Weights of a small GPT-style language model, trained from scratch on English Wikipedia.
Architecture: LayerNorm before each block, learned positions, no biases in attention or MLP, tied embeddings.
Training: a variant of Muon for these matrices, 228M tokens, 13941 steps.
MLP neurons of a small language model. Each row is named by its layer, matrix (up: input weights; down: output weights) and neuron, and shows model dimensions 0-159. Each number is 128 + 24 x the weight over its row's rms, rounded and kept within 0 to 255. Numbers have three digits each.
Before each neuron's rows, "fires in" lists the words (lower case) most often at its 100 highest values on Wikipedia text that the model never trained on.

fires in: "an", "further", "another"
L8.up36:122110139120159096132116147118060091134125134128114149116138117099112144117182108130104112144135125108050110126144179141117165088083121129178133158108098093159104104119118120165121150121102154130086143127110092163140112169171141146186091138146155165123114149131117143104121124170127130141128127129130081150103115132102123136135155144117079120109122118100127111127127151133119087112116142119127172118115156113172119130157159134105160118094099161149140152111135150143127111140172114
L8.down36:139127121128149176129141107076108158143124125134154163173114081147141089091110082148117117120155108158113124101156112099070138115099133101135119107129115114076102127112157072150140149147135136144149143130134154113129093146081106140143119136121114197145115131181156112094132165147179130141115167132145111118132181123159121103126143150083109110111112101111142125134131174163123116130113144124135123140158128158102122099100127111142093120122156135143151148093118139088149119151118162

fires in: "where", "that", "because", "said"
L9.up479:165186139123096091122101159141132138105095093114121139100104125128097143095113163198120135130134112110101134112127080153133132125099176137099105137116137148090168140110136130090132108157096127137119141111087175131141164166094153119139154128113104160145136162083149110123112155181103141105112135115084109134145158120117076116125144090154102142166159106119126145154123153146129178130156136134121105101102129152110105107094137135113156129123118151107154115147128150116136142120167092
L9.down479:152080124141118110135159119110146082158175093164168121167116116120110108127139157127120134120145090133097129067089118196126119143123143066153159118162115113146126134122124106144119145121144163149132137139118065154104129146181131138126100103153130153139143100167099121157176093123161099109151119084125140169121133101113126122148094092116153134146094106115136113168145111138144115145165138129113107114104123133156103169081123113105132132135135114121135094122098155154150105126122129

fires in: "an", "browning", "by", "brown", "bodmer"
L2.up52:102146138136163099159115121119151093140119171148163153131175123126158164138120092139157113126134127126107145079112143159142112140123135127071092153122156150075191132116119099140130138146106127143135124123155136164106087124129132189114129078136119105117139148138085144112135098112118096148140133111074127085156128142085106087107109148142125116142105110135137154146108086119144155111138100176130128110118142137118126126118127167100128143088129128135086118110178131089162119182136132
L2.down52:148153144148116142134116118113159119132106147130120134092127130130204111147106168110147121125128115148087134088111128087081084119141090132132112135099095144100155150147139157136135162109106153097140117158131143118108113162083126149138074165121179141117158154112118154100174107142135150116130131105156095134088102144135119130111183088155140127133138158130086132139139127126119169092130131119120172146103125096137102135130162101103118132178119134140097091150142174106084120140101126

fires in: "the"
L2.up168:098108125119124151155130093095127142153152058131096133154135115136107137153141169101124179111127094116113101115101091119140161095090146144124123158092127111139158129128127138202149061131123141107117188119121107095143130101144111160139108118075168103148109153149156154155158092144102161126122152099103154120160135078105130103115135106142137114131161130133141126106124124113141174145147145128146088124119117152080135147163138126122091125109136130131148147144139124105145135131172130
L2.down168:093089116105180156127116115118131140167142171142117088143105093097120181144111113138144176170144111116121165120145124149176122126120150116167085097135152101141105116112124117135122090130158150127121083185156166110088124100107153129154124126088141132133168139111105137116086150106077123124119123112112148120126124128161131117159156086100152114158136126128132106140140139110165143140068107143108116155191121113119133128143135128164124122101134107165131145143126104136108078153109117

fires in: "this", "the", "japanese", "german"
L4.up346:128145127133135076104093112095148127101141056112088194119114167116127130168124125127134125152123111102070113110110164159151183102101153119148149119105118098108127111147138134167110131147123116099112137148130148120122131098082106082154164109164115178120145173126166150162135168134130122134110122090124135094099149125099122102151147125143117134116117137092152112149152131129150147144108159117113146105140121109153117156163158149111124136153115109125104128164129133125113124186099087
L4.down346:152145138119155137150108111091127135148121176134087140144172071174126156105148123147153176147122110134139137112121156135107107144173096146175125120088139120127120109121156121126151143129138114142111102136164172118138126100118099129134122117122105122132100140160109146121132069138097140149113138132109127146149127147113126164123107129099132137104128108163098128120120089111117118098082124100089148149155118160089125111143129192085099121067160173099105171120106170180124114122117149

fires in: "s", "while", "its"
L5.up207:173139136113169130168112123130161141154090112069142147097091119058117126146123156148125107094155107130118116099124154123161156081117140133125102096173141084104120101150111173104151115145072127119118128132117157169140147112119134141131147119121158120101116139135151136141118123181149134150140081110116138123089110120105119161152154101110114135131152138128110135059121090110118140138180170173132122134142155140098148121152156141096135125107160138098095129118124128139114172124127130
L5.down207:097130130090124116154080130099136161194121086175116083127167089111109113110164143078145151169097133131105136130102148123143156125137150118133140145131147117143095118132115137110101161129163108141134102122095128164104118088127129141131136162131117107141089114118121189174139104113070142135114115150156138146115093147145133138187113137129120101151146091124157124168097110093082158133123127125122134147157135137126082136166134164097115120118147120129084138170137129129094121123131144

fires in: "has", "have", "had"
L3.up400:163137170101137132170136158120116126132129101152097115093161075145143155122150126158146137103145143138107138121132132150059148118117133132138131186147118120096111122138090123144138149137136135119115111147104184149129131113121144141143089104108123093097154100115142131091092118179120114155119141101089159132148121132142179076082121121197099144118080124126115111140112108145105143134124126080159143137105123138112146139149125120087081168136129163137099134121118157095116115148167141
L3.down400:149115110157109140156114110109135142104156073151114134122126138122130134106141127104180126135139143146164106098111140113189157132174103147091111140117160149131130102169080079085128146116122090146146068122121131157162133136128128106087152115167114077157131143133138108171124133080136096104144139144097155103096095113138152136093130146158141113149143128129103117166121156092167139150155128114151140111151131107085118093130117140151155106133105145151132128140119127080103159100159147

fires in: "an", "another"
L9.up254:157153102140176149183158171123159103130144167122093124109141125170145161137144116116133121161142133093133111117108134167119128107091116107132127149072078136071144127139161162101118146116121163119173153168101111116142099175123145157149134127154126128116087102116110131101153117112136121125135147117127116091100140135152115142117128139101096087108107157091108128140102097149109117095154122165123121114092125101157134130129085104092114128112182094159117117130155132103168152158143115
L9.down254:123123118140173104161097170085107117161121118099127201126110126132156100153103114144091147144153110104128143112147144119082142131134173151099139132184097140130144098112103122119144160117158099099111128128159128130112112109132156103131081116132138149122136138126149095165154124156112094172063130130098124091142124131173131145107147116085111127170133132112123119129130117176142166117109132071098138138112136138122098140110157095112089132120144121154144153120115107171130168163136105

fires in: "the", "to", "helped"
L9.up466:101153142139115116148142084138108129133141108112128152101138120127080157114111141154128128096140100114087145134115139141086099115118143171098103099118145108148145121110142109146142158170127100166118113149108138168172108083157132100129162091146092127108112152141160116127135102088128139088139109160158108162150160120112133147148167104126173120149138130074143108146155128074078105104118106111103100112162126156107094176153144110105145165143155133149132127090152135134176128158140119
L9.down466:088132131142145179210115106133140102156096147088094146141133120118115130146169119111099190146122147116159153166094148123157115119113114125114125105143137125133102140154123118138113146094114121157127092152134108107081135125099119128061138139102072112133143154110118125147103137162153122106156088100158152071155117172150139120093123124126130120132130106145164120154149120120096135141096136092117103091165128123134154117143120160124123119119143076136124171135174152129139134129161127

fires in: "in"
L5.up325:158113100154091126108135116105144113115128103141197095138082136138102137121140128138156063176104139102094124141144164117170093109124171142118118119117133135150113130088156153104163099098134113150097154127107093158115100143117106138097146147132135120118058131126151124161186131148164121118151119153106110094134140143102137131123114145098158126163127169080156128148139079109117160133147116133153152101130113117118118118139127127100110121155114142079135111144122095109122177125162154
L5.down325:155140150159130099139117127142135130121169121107115162145137120148106127142124108119127122122131164142172114095188170085096123125082132131143110148135145106097092178158118171129128115114143137113095125114088115153107095107123175139148149117080117142130163121131124109111159115163122124097153081144149122139128117143153103072122145098170147121126123120121132075104115142139147137111134105160073127163111118160111158154121139155092083163117117149157153120166144057118117134128126116

fires in: "an"
L3.up509:110136122133165121167133153103155151137138111106133159147123124133156136129143136157159107093126108136124136139158160126113148083165128119139144093139155134132154113110083095116111118147132115111098158132130078134112124136109134164125135092122128126141076150103115120079129093188047111164126144149133114077136090086101112100137170139075108097123128140193109116160133123132101132134132108159121128117103149146097156145139119145117125128097169126134109147168140146159142088140170126
L3.down509:185110140105113130140138144135124137127082144162130117090165114155139104134134113141088120133075108140118111105114170147125136144107118173137145125121156115162159090178135153136092122105133116133166127141123114126157089158113133158155151133150115155109153131144108194127149117149141088124136106081140154110128118129125125116121098114126139123098099131134098166161083150130139132085113137103143119129177173157114133131138144139122127118136139121098088095176091155115074136113086068

fires in: "s", "side", "a"
L4.up112:171116156121141137128130146094109133137153167098112123144119126105132111135176120125089132091160159130120119089090138138165149146122141151130148150109165108110150134117087113112145158094108133158136115114099090087169095108090078135125144134140123107111132142141176134137132137115118104113109136130141168101129115125131119147136126126140145115130108137095119160152127126145117146072134105128150140159143110120112091168165115137077153088076073158160119104167159075138153105172156159
L4.down112:127103104140121130175134094122129132148156110085145107146139094114160177124110140075093192165138119120113133138162135143121104152105116148118159065138148104136102136176107128098138112093099111108102139143145165152120112152108132132090152169132176141126107133122118106152083100135137152119125117160131142083108127119111092111136137161120188149117128135085156130113146143117141160160147131122132130119115095145119144094123114145138149087117177119096095124136087113169105163124134154

fires in: "s"
L3.up303:182137140123147135118154137165145133153115121084153119120140154133114171122092103095093152088126151087132155119123092121128150113115092142153135100145152130103165097126110152132168163144096137134150134139138110148206110128127113148140123118108113113151095129138159129089139075089110115124104126106152147131108135109120115123149174106153127121087164146109113147124131112142109144096174119114089142091124109159087141109169155095105118121120131169117094110124153126145147151063162149
L3.down303:097134126141165110122131130091131116143156173121127130147103129085108116119168112120125146120116102112097132138133109149145114140119137121144137160084119103106124104167118089152115124077129138140121150137101143126127129117124102122097142145122136146123141134126119135112106122144117167098141121167161173079142105141116165117123064149152118084150111133104152124099168132100108103126178138133161157162127111145068156162192144160101180115121132135108107142174118113169075129166139089

fires in: "it", "that", "he", "who", "she", "its"
L8.up318:099128122093116127177133160118089153127118075100115136106155124160154159121084123103090124090111145125126106149130125135151147140136112119136161107125153115134181110129139164105132140089146106065094154058067121177107168104172087130146136135128122165110123144115116135121095175141144132122114122150150165133102135150116152147134121138164118143170094142140151118113130150133109124101122136139147146114124109157127127135131142132114089159116151151155097131104120052139142118121155120
L8.down318:182156068108105138098150125088135139138106137121074144131133134148130090175116127131121111144091132107118111132110112092150166149164101107132128087084097101087136100150123094141121090118137144100136118140115159122122147166125138155161129113103144124147160150098119138177162148112136127137102106097148147144147115170179119115130116127121135132077130134142150144109156142125161135139107100148128146127104180117109149126155130144066134114130142105116127170168094149127149137158068128

fires in: "and", "while", "white"
L3.up304:101121110135141137142109145153116128143123091146137164096151112136137122150159142111134143142116115135137098102149127121078152110138105130155106137131147094160140116150148127143142123130161093112111119153141130129144131112105139117149124132142140118131132149142165163130138117075132142140104095152125143093169144093092150178073087146132106158130118140185146120107154078137158145097142161175117144107105127149087094158148134121153130153131159067078102106126081083127123105192125088
L3.down304:085118139182125132101102088108134120132130100156146114136080101079120109143115106092189120145116131125113112161150138194156131133153088165123126135111103098119106126125099100111135076107124146133132085080108119134134092128128163113146126161117135129157171099122155108146153134111156163143112111140145176090170143119148106099117139077132154128188111108154148149127120140119147120163153139129124109158133150142124115136108141150133100157111125136175169130105123138152117112104118093

fires in: "an", "some", "la", "no"
L9.up387:102118131102128111148095156134113104118126150142136139146139128120138124139139107123155121145140117132122097119095103171086131094135090114134124104118132126114149136114117140069156153089085160138144146148126146086121120160056158143087121116097132116157125160167126120132131160180145159152138096132137142127089161149124138130156159168107094143136087157145132157153119086107092100138144160117150169162111129137131086130158108125129154128150137071143130155097138142053151121154110118
L9.down387:130162153143124142121170144076119102135114150126134159123173092109127127101112050129159151168108126137086126098129148142135130139157119084136151099129112135148133124164135137165174145149093134112141123117113104136133091096109131174173092137140119149126171133128104111117130123105152137140132148154176154117084161122139128150149085064109106122106137102161131102156127157121102092130088112137125101134157087138147126108136120138141114127174122125102135140099095110111175134099136161

fires in: "he", "it"
L8.up86:094159138142125112153147152126088086120138146098162135125126108127136112116103113129142109122114138144140139113117106106143133109101110139199122110138081179087169153137079131113108123120133119120129141108100129132146174123120128162108147188132097125084122148130125146058119169178119104175129117157135153125130123135107143107136132109138163112110142104139127131160116150077096136117133122117112156094116130141145109184106120171174102135108107137146097170150139114145169115104107086
L8.down86:137131115121116116143116096102133139181160097139096103092115124162137160155124192160075152131138117127121181152150135107092143112134104123100167125085112109108109126168145102104144137107137167125112117115134158110159128126118103098121137109121178125121146118092109105150122152129106142136121115139120170144162124134140099145131108151070144114152087138159118135138141128135153140175129157173165106108175113109138144117089183126138151127074083124088111121097099125114130123107136130

fires in: "not", "can", "may", "her", "could", "you"
L2.up286:152130106156122112125167112114171139130135149129147151161146158122087140149200148169165132112138116119094101120097093143157131130126145087102093122115133166117123132109112134092122120112114122152164098100106097096123143166093144137118119155135079129120094139153155106131111119136130118129097161145130147155072131121151158155175083162185141089163109139129125117136102134121128128135110106090135125129151127117126123082143123157156130117120173142154099159097117091107080093144120151
L2.down286:114132130131156062175153162127080119129105100128161119170129127110159157136118134115133138134117110112106170129118115147090116128108128142135153126144137079136128118140098139141140123113096152104085161140130178076103150140128099135105108145176101141165114136105137127105144134080098164133115127103173109120121177142110112122144093069127126123101138135142145140152152103133101111096128126102138135102139121072179140175155127143127115147155143179155112090119130102143114151156100100

fires in: "which", "that", "time", "because", "how"
L8.up260:166174132090136097133147139108151166078090135130139180091115134083100152120163121122127106122098110099123119119133133108103169105090143120162075158137157129109088085131118164121146109100116133103106137147099147164160116206156131098097128103158097156129141092147110124119123142141138130109140153122112134129097132118106133137103174089149123151153148108122135153154116167107158144095133110101137116136133162143136085130157126150125105113113096131109140145117174160147114125150133097
L8.down260:151101099109152123125136100052066135178135111156126120154149124115132105112080143155133115110137150142099165124137121147134107160129103143098123140134129132099121160124159107138124138139117123143118165161132091123157162122139087145146110143147174160115122127122192156154127136071094149143101107098155113132124119092119089141157114121109134142119134112131103115123177128129099082187168177150139133130114096122106126123130174147119106160139106108099087135129125120143113109169117115

fires in: "of", "to", "in", "from", "for", "and"
L4.up447:096175136117160169090138151106089103180108153122113137161120071149140119101164119136160174146090099149116149138156083092120132134121109130124149083145133103099116134159154133122122105127127148112135148136102097143102125111144108088179114151147105108108151112142162140153096125092168111139136114193135170084163137109133149111099131143129183116142125157139113140124156115111105134123117123156144105184124110115120163135112081101106125147125130112128141085095124126134122128141110143
L4.down447:110099100130108104074131144141142147096138102146134123104138100144126134180162127130145135138099135108169113085099171128119162108124138193138107134142115117151072090110119080122131109121115134124146139161081151146170092147136178137146146082118132131143166094121107164157116122136101149102158147156150135174148096126149118103145149111117117111160099083148146090126116135161109141133120117137098113169166112107119087139154118155170111130139105118137123132119117147130184118105113126

fires in: "his", "s", "a", "whose", "according"
L9.up382:102145102077087099162145164126102110128107094107125104163099161113080121153122149133144161103132136123100134121109111130127166105163113151161115124096155118135130097167111140127132145109134112153128103108086124137138143105134086131114143167117134113170114136135150102127113114165131144191105097152079134119102147179135157145172131144155100113135149121111115189112140118133121151128140111168119136128166108161130092117156148151115098132146142153084064097125113131154148138150088134
L9.down382:105103118103089143175117130098150150149112150150165118167151124162094122108135125085142170117095133145082146131146142115182119123161124142168096129093139132115130126141120108077134071072092120153118108110131154126109126137085125112144135148130113166112146166108087150155143116107109135128125155165159116111156143178183121121137104138155125059114110086103150138128113124124141106129094164157124106156151138117087125137174131153089122122130138104110130142117117134148132139152134115

fires in: "of", "in", "from", "during", "throughout", "since"
L8.up296:152136147090134120104072143120164105116157122139123091160095137158153086168124107163137096145105123118127095121142174138124134104104124170152118101122151095115104161139117140109144137140132169122101165118097101178107138107130154171124115141096130105184137106114113120114127123143152143100180115123131145115121142138099097114141147110115160164182103131131151146106092092140119173122131117112110139110088126129127172163128148116134087180143176115098109107106131094120139110098152145
L8.down296:155166144116091122113106108135122167113110111129093122153113111118155155127115101128160131177111101133130076126114139178149166196134139132115089120158126158130114160108119175183127145158137101133102137152118163121123105093099089125117106130111152108117106118108109120138146125152113120108133189135133123131082076158116093083149152109154136152104075152151153100098163134145137129119156135155127129158127166095140140112114116122145094180120114141129143105148135078124128122115122115

fires in: "an", "another"
L9.up1:134134143146154130149153114128120113145173119151131166145110069104122117138143154147150110148156082121081099117122157159103146070105113111131151118100125156089135158089118107115121120140165111138136085146142157115140114120109156109173114147140111142148077148156121125075093136124119177132148134137156128108099104121143133148112100082145078126124091144063110118146108119105140140101160123148113100130140165141137104108165158131091138151155076159154129127143122137120140122163159123
L9.down1:130153095148106132134150147094129127173103101102084134118105142133132151097110120128110114159129101147137107198113137091104081128134109141107123155163105150129115129130139136115124134148114110138125167136100187128113121108122117134136137125159144114131087124162130144148114117185130115124114100111096135138124082146148122157122085142137111117127108172091128154099093156099106107112111126156152157119146170158141101104191179144091131089115183166094114165148119103153139138126153108

fires in: "also", "not", "may"
L3.up452:089133131143092104142149173157142110095115088146156120128175105131088136117108087170146105133139160104119158152138087121112108137170142168168100122131139180133130138132082112136157104101107135142143142109098090086132134112122099165087121114103120144098093122105179114143148162119134119126108162104117116166125129132172159137145135165159131147161141120078162103151105107101101077118152129140132116141184139133095117116100166117118130145148141099115128119112120100151131123150132133
L3.down452:144185119145119117133135136152133163130117102116144153147111158168150080142139152051144132148150131188122144110098143151100096155089084176124125148113126116115120134157111095109126094165120068117117159127178154148073119130151108123146108143119079130136127100119111119114121118136111152144139122101132081143117094141118145153106162091137108098112148142127147123160126128136093148152179130078103164140116128149137112140117098135129113128148103141164155122141159102115093118115137112

fires in: "social", "cultural", "historic", "human", "s", "anthony"
L3.up257:103124137144086109103136172145119137125083113141093162153144157163074137129157108101078152135136096115115128165121135141150151143122180121094137158100145122133160112128111132157145091111154130147153120079090118168149129092120130104108092130122108119127119116134144131183106105156182145118144105137127126078125117140122136108142105095154107093127131120103143169153144127140114159091128095108136108157118139161124139131122145163136111115104090180133094115150149143197129114163112104
L3.down257:150076139108113097108094106126133181131126132169115126146128082090104173102175127121119109140156129126136131132113138141168109114102147131174139168149149129106097123118123126113158107135050120152123129120144111135122103137105095146112148161139183122132167116113160123100089082175128099097124083128144132169110136143139134144147151139108137109125102095122134139135145095129108112157112142147132104116100122135128141114176126123144087148133174116125095116106128096177171175133122153

fires in: "for", "by", "against"
L2.up59:110109124145186116096121160098127110124143092140112140138146096125108133122137172128141074140128122154117157077099144142120153118126104113089126160110135128131118122189097103110155135139142097150115117123106150168165058109137161129117140123116123171116102107102131168137121083155131109129134152132131136141079129150151125180146091128141147118091110178155113160128125106099141125135193141146136094144115110089107195132126112124112142093152137139125106144162125109153117136154121109
L2.down59:186145136135163136128111129135133131111142144100127145181131129138140124093170121127161107144134140123101121140082167112146114130095098163145130117087144162123114128121109147111113149147122134125154130085111111099168120119091090135151141148119118138110123137090109179103122191114132117161125126155185116139138096123119111114086159135124098052138092089154127129136126099124086129109156144129142151103137167117168122138128156161117106107184122139146120086153115159101102107102109103

fires in: "faculty", "railway", "railroad", "flight", "for"
L4.up145:107163159129204165107141090107130094167074155149125149100130140139102139108145110171148134101110140106132129127147124166120170092134117156112119179151167144117120106119096119120104106131125123166119145126104132109089119137128130140085160130110149125129137148142120131120131143107167117127146107157114176138109125124134115155123133135121133171086082111106105102136116116088133043102119106124152146071139129163132121167126099113144146097130131120160114098149133092147161113125150157
L4.down145:151170110095129116139177098143126149136112130126139122081116102150120118137097132157052138127094134129118176131156131075115130126169140123130195152107108141119111120125117123152125158137133120140126107152158133140126122130132106100134114152161124103118118116135104124123106131124153128135180102120144105124123110144141088125180138165122076080137132135127114089119157122134158145149156173166113125130106163118111163075098206114124125180081120111106107148146120128123136130135118095

fires in: "is", "was", "barcelona"
L4.up435:117121102065125143142140182135155153122123156107120169116132165132147096147127122167122121138126125113100125147135113135123166086153173128126142138131121145125115145147122074137147102093132107108116157117128102103125162070112129183122116171097139115125114148107132130143135108172161128111093143137147110131118149143127146157135141123142167128115048115152103123110121110114106168126138086118106097114124139115057168147120150126128114140159104100163094163134103103117154121090131173
L4.down435:158129122185158137124051099116099139100084117109138139131154141060101131110118102140178164131123150123113126105126135103131099132142096123118116173148104132142140157116128134105115139167109146114137109162107126103137101175116081091155129157156121122125168099135125128143151167127119111127131134186107114081104140102136146152076115148130155119099136178080113123117128143131141140155155111110106144133119127127171111136155148160144135134125130145084121084176149113133115122150149130

fires in: "by", "after", "like"
L5.up125:120137138120157123155112150081159135126117099130147142111159122157136124121178176134204159101145094123135171105106136155114160140126112155104129141112104130108092103091106134106152144122128130123146125096096127161151126146150169089122135123107096135145116067124121111146121106122167147107150123161099126124118158182131119101097112145153112171107125132162116151116106143112159168119112124088167126148091160139118123120152121154130126123112125115178106111089103120093055123125132144
L5.down125:127131123081106163124109112080161141121132099099126132172122132193139126137161116140149085130116122160119117112129139158118156156138102131114130115159128109125104105082154101092128131114125135127161130123096125093148121104122086115124093129084134126169148094109162168127085206182151156103130142170149173128118106138137170138133136111142128146112091160125130101105114137112095117134122161107129115137130169131142119143105156143104115104138093160181109115100167108126117141135093125

fires in: "more", "small", "high", "large", "highest", "higher"
L2.up202:139124142108166156124167129113139137126130117076139142089120187151141160160105125171109158152137155126135114149111094199135128144130164135126147125111121143105116104168093153100149102089138137172127139152115103137138138118101094121121140096121088157126119096102141166178136128165166141121104098111137181148142149099087151087122116120124140116118113128144114142102163163118138116137137119097148115114116095087164106134098119125104119074119118169127103126107131095141106165086126113
L2.down202:150150133149117097194126129142125142125149125130177098114152110098159109129115084121178130112135130123132168100154146126103136174126143106117150128129102122139092120106126107109127149136129125096127103094109099133197113180121122136170105173128108138141139077135133145140143146132098116146105152138131119144104099094094186120134151152117118099133141150135148131138148094148108115102132109188135122137170151128141099125141144147110079127129085111136041106116114120132086143122139143

fires in: "united", "an", "israel", "israeli", "known"
L8.up370:190164145163116139128109113122120099134126120150148106144096135131149111105144133123118115115083114134144104158127132170147153102153172060128167102105120150157182088164115135108133118118129118124172108126104110149147099129143120116116121111147121108097097117127147124140105078125082082124143128128123122125095143085103102124133077140126105114139120150144103137163132128131160151116181136131100175099116112147144114126134131116168153158126159117105103110164155125149194113178123155
L8.down370:113154113123181130149107158135119174114117097138161138100143127129116160098184099127130150158178144154118113096113131113084130121115120116088136125090111149156119111087135125134154102122128118163131182146119107081081098138118128162138107113126123143158124122117116144094119106163179154120077153173120097125125141155129146155137114156102137126124113126166136114120109066116154093140125111127161147142119140104161140121134143155109138163164125092130097124068097127106106097136165141

fires in: "s", "mexico", "chinese", "ireland", "between", "texas"
L3.up119:110161129114076117114119130083113144144131108110109125129118150105101091135160119176106133076104100151134143106135119081131126108136182091121099182131137164100175122134110095139175113104115154113149120118141103114129098129134146151139095108103146120133152112167159139106154133151121091129149148144101185163118094160141143130152144123191148146120112137100114136132140138154121129103153154081123142133111126055128105139114119135166123113150122169135119087145134103151167158114127127
L3.down119:180129137101143147168093115140129141116125133142086090123134119120129163152133158107137172132139159116112085111110135154116129143130080117093150120092133065175089132158145097132092127146154104115055128126080098116104172127104144151162156119127137123111108107088152139133110096154129136153134125120180109141114155132128144107109117143087146121103155085138173153115114114132171111178105145129144140119156128143101161131120110159142156112153118101119131136147136096145100109154152128

fires in: "his", "to", "while", "s", "her", "whose"
L9.up286:108141160119135152124135140137138124156153109144090113139109139146110108131188152118169126142132145075106123101126130144161162100150186128134107156108132136118116091131121176163115091106091118149108157117135147163102102126119110129122097127132101129140102102148132121110122112185111144105138116126147144068146084119144107139143111124148069099130107147139144137167133087166098171134186161132137111130133112133099104146086119135102114136113146129168066123157109099128113166146103116
L9.down286:127112131144141107120116121125149119085078153141122149194124091134121100099106130120123146103163110117147116184109122123095138111126115111111146127110139115123124137101123073122152152145145115145128083110126133139147126120111121149137141139154137118112120124123107240142150098105109112156154162110114104186138161136125156139151106156117147125158114113139098087096145184146106146128105127126132154119109098124150178114160138146146096128145141117159117101062114134133120100130117170

fires in: "s"
L4.up72:209141107146118095130116133141153141125143159144151181160127128140113138134137123136144135051152145142083143108143156127136148061153131125117138131137111112123166090131117127151100085140092132152154143092134112115142109075144137116106132083133134164121132130117133098109144120158163156109121091086119133142143161118123141110129120147128146128134101134118135095093145082154076152116172122119145172102159112134107127147112136141128128081085121115100123141130106122133134170164083109
L4.down72:115134148105122127159109107109166128168127152164109107115178090117124115135165095097093127145131139116136103072105086144119121112129113125119157125109177128118136100121108165100160118136120119162099106157128163100132137110086119176125102152122148159142132099152111150078125093175134115203138090138147131083108171128155121167148085106097100146103103108155147158145111121138125148119181148103160143138125153120120136102153144151123139116111134097138115112112132131129138124155089126

fires in: "s", "europe"
L3.up370:134111153069148121110147127136112158128130161144123131137098161144076102145158144106138117096179098127129142126166126148166151122109133113129127128111082127126147153117085153116140124145110119152137081131153110108125113108133150105141174124129142143096127127188157121108164111115144128159118128128090127062131160133136174118113139070136100112110099134070152163140120087147100127077126153131102130153162108117191118116117103123116127135077107163145157157139149123125147130130115143
L3.down370:132124151173100121132119139152141170162114075085158113154137071145139130142129093110159163131162125121105133135153115140100136110136147127115135154149155112123108092120089172110140124177130184082121118119132158110067091093106161139127103091133139131155155140125138149116123097143119148088144102134166129120147131156122126110136150133124190120074103095109146109118138125121144149127134139108111108097128160114080135123108126158147134102123117127153086167156119091158113163123101154

fires in: "not", "has", "may", "observed"
L8.up440:104113149128117127113130147110166124096135119125129109149153149130120142146133110122127108141161093191133096136127093156114134075143155151123140206096146107152108178138145095135154108072111107145081129171099116125129161131146121156105136122125082080147098092122142124151117106176113119132133153149158119136120124158119168138109141119127132151096103143092113146164143150124119124065134112114119116135108167144134110110130123124091109155155109139113086129115146106163134137196149115
L8.down440:097123128152147081153160112145140112146115120116142113070136099144142102143132160163146107084125136068085137137147179148128103125146118106147131100113110143150106135095114103103129149158099156143152135123187125135108121122172149121144119133070152135132117146133130177157145121082117119122144102133136129173135148098147155132116136115157154114155145119092163123132122158142132100180102138115115136095110085117120153126101107119176130118104104139133156082139135079149154142066123124

fires in: "an", "synonyms", "study"
L9.up21:146125120104112120164092127170123133136131171152107110152098111187134136141132132160137117126148156138100077157119166121091090110127095109102141154126139171159116150182146113183113102149085151165125136132142096102116082139100126154139139074130150116116152169110106093121109133121146097123143133129169145090103111133141107168149112091120150085102148138099126120136107158098117131094155143134115109120173166128118142161110123104088129113109120104134111103122151117130120104136168160
L9.down21:195123118146126112115114140129110101113117114155111162122124081097140158064135147111076131183138132131110123120085136132118148138110133106146118162112099170148099117089154050100162154148112113135122140114165132131109121075165145143140141155118109194124133116149103104123120073173125107147096114125116097136137134133156111129136135113117155164118123169148127143160130166128122115128148126126141162095128174122116131114100169116144149098123106148144117115104132126112172148125115122

fires in: "can", "may", "could", "will", "not", "would"
L2.up42:147135133202118118153138157096148119104137129148137142090118165134118172123101134116147123109137118109122092172131128136140122131108094128080137115176114153147139131158159127122159112156094127120155112124139120103118092107117051108114159153104113160056140120083136110150107138128112166142069132146145139121128143110157131107161101090150141130129109181120139142169137170118153126147146094154155098143169113125105170111110111135139098142121101120124110146135131080101115115143127124
L2.down42:121132149122141110165176113113111131113114168161146072142088128120102107143123128129116120143157154143157124121136056146107121113101132142135123169127089126114139119178152127146087152132165137109115097115157134156152160166086145152104080140125106139116113106107131088103097133119110136141156126129210123118162108116165140149156136092117120100130147169109095121142115107140135166110145157153114100138150127080136133103147136098113125104153097097163143127122127136131087106162110159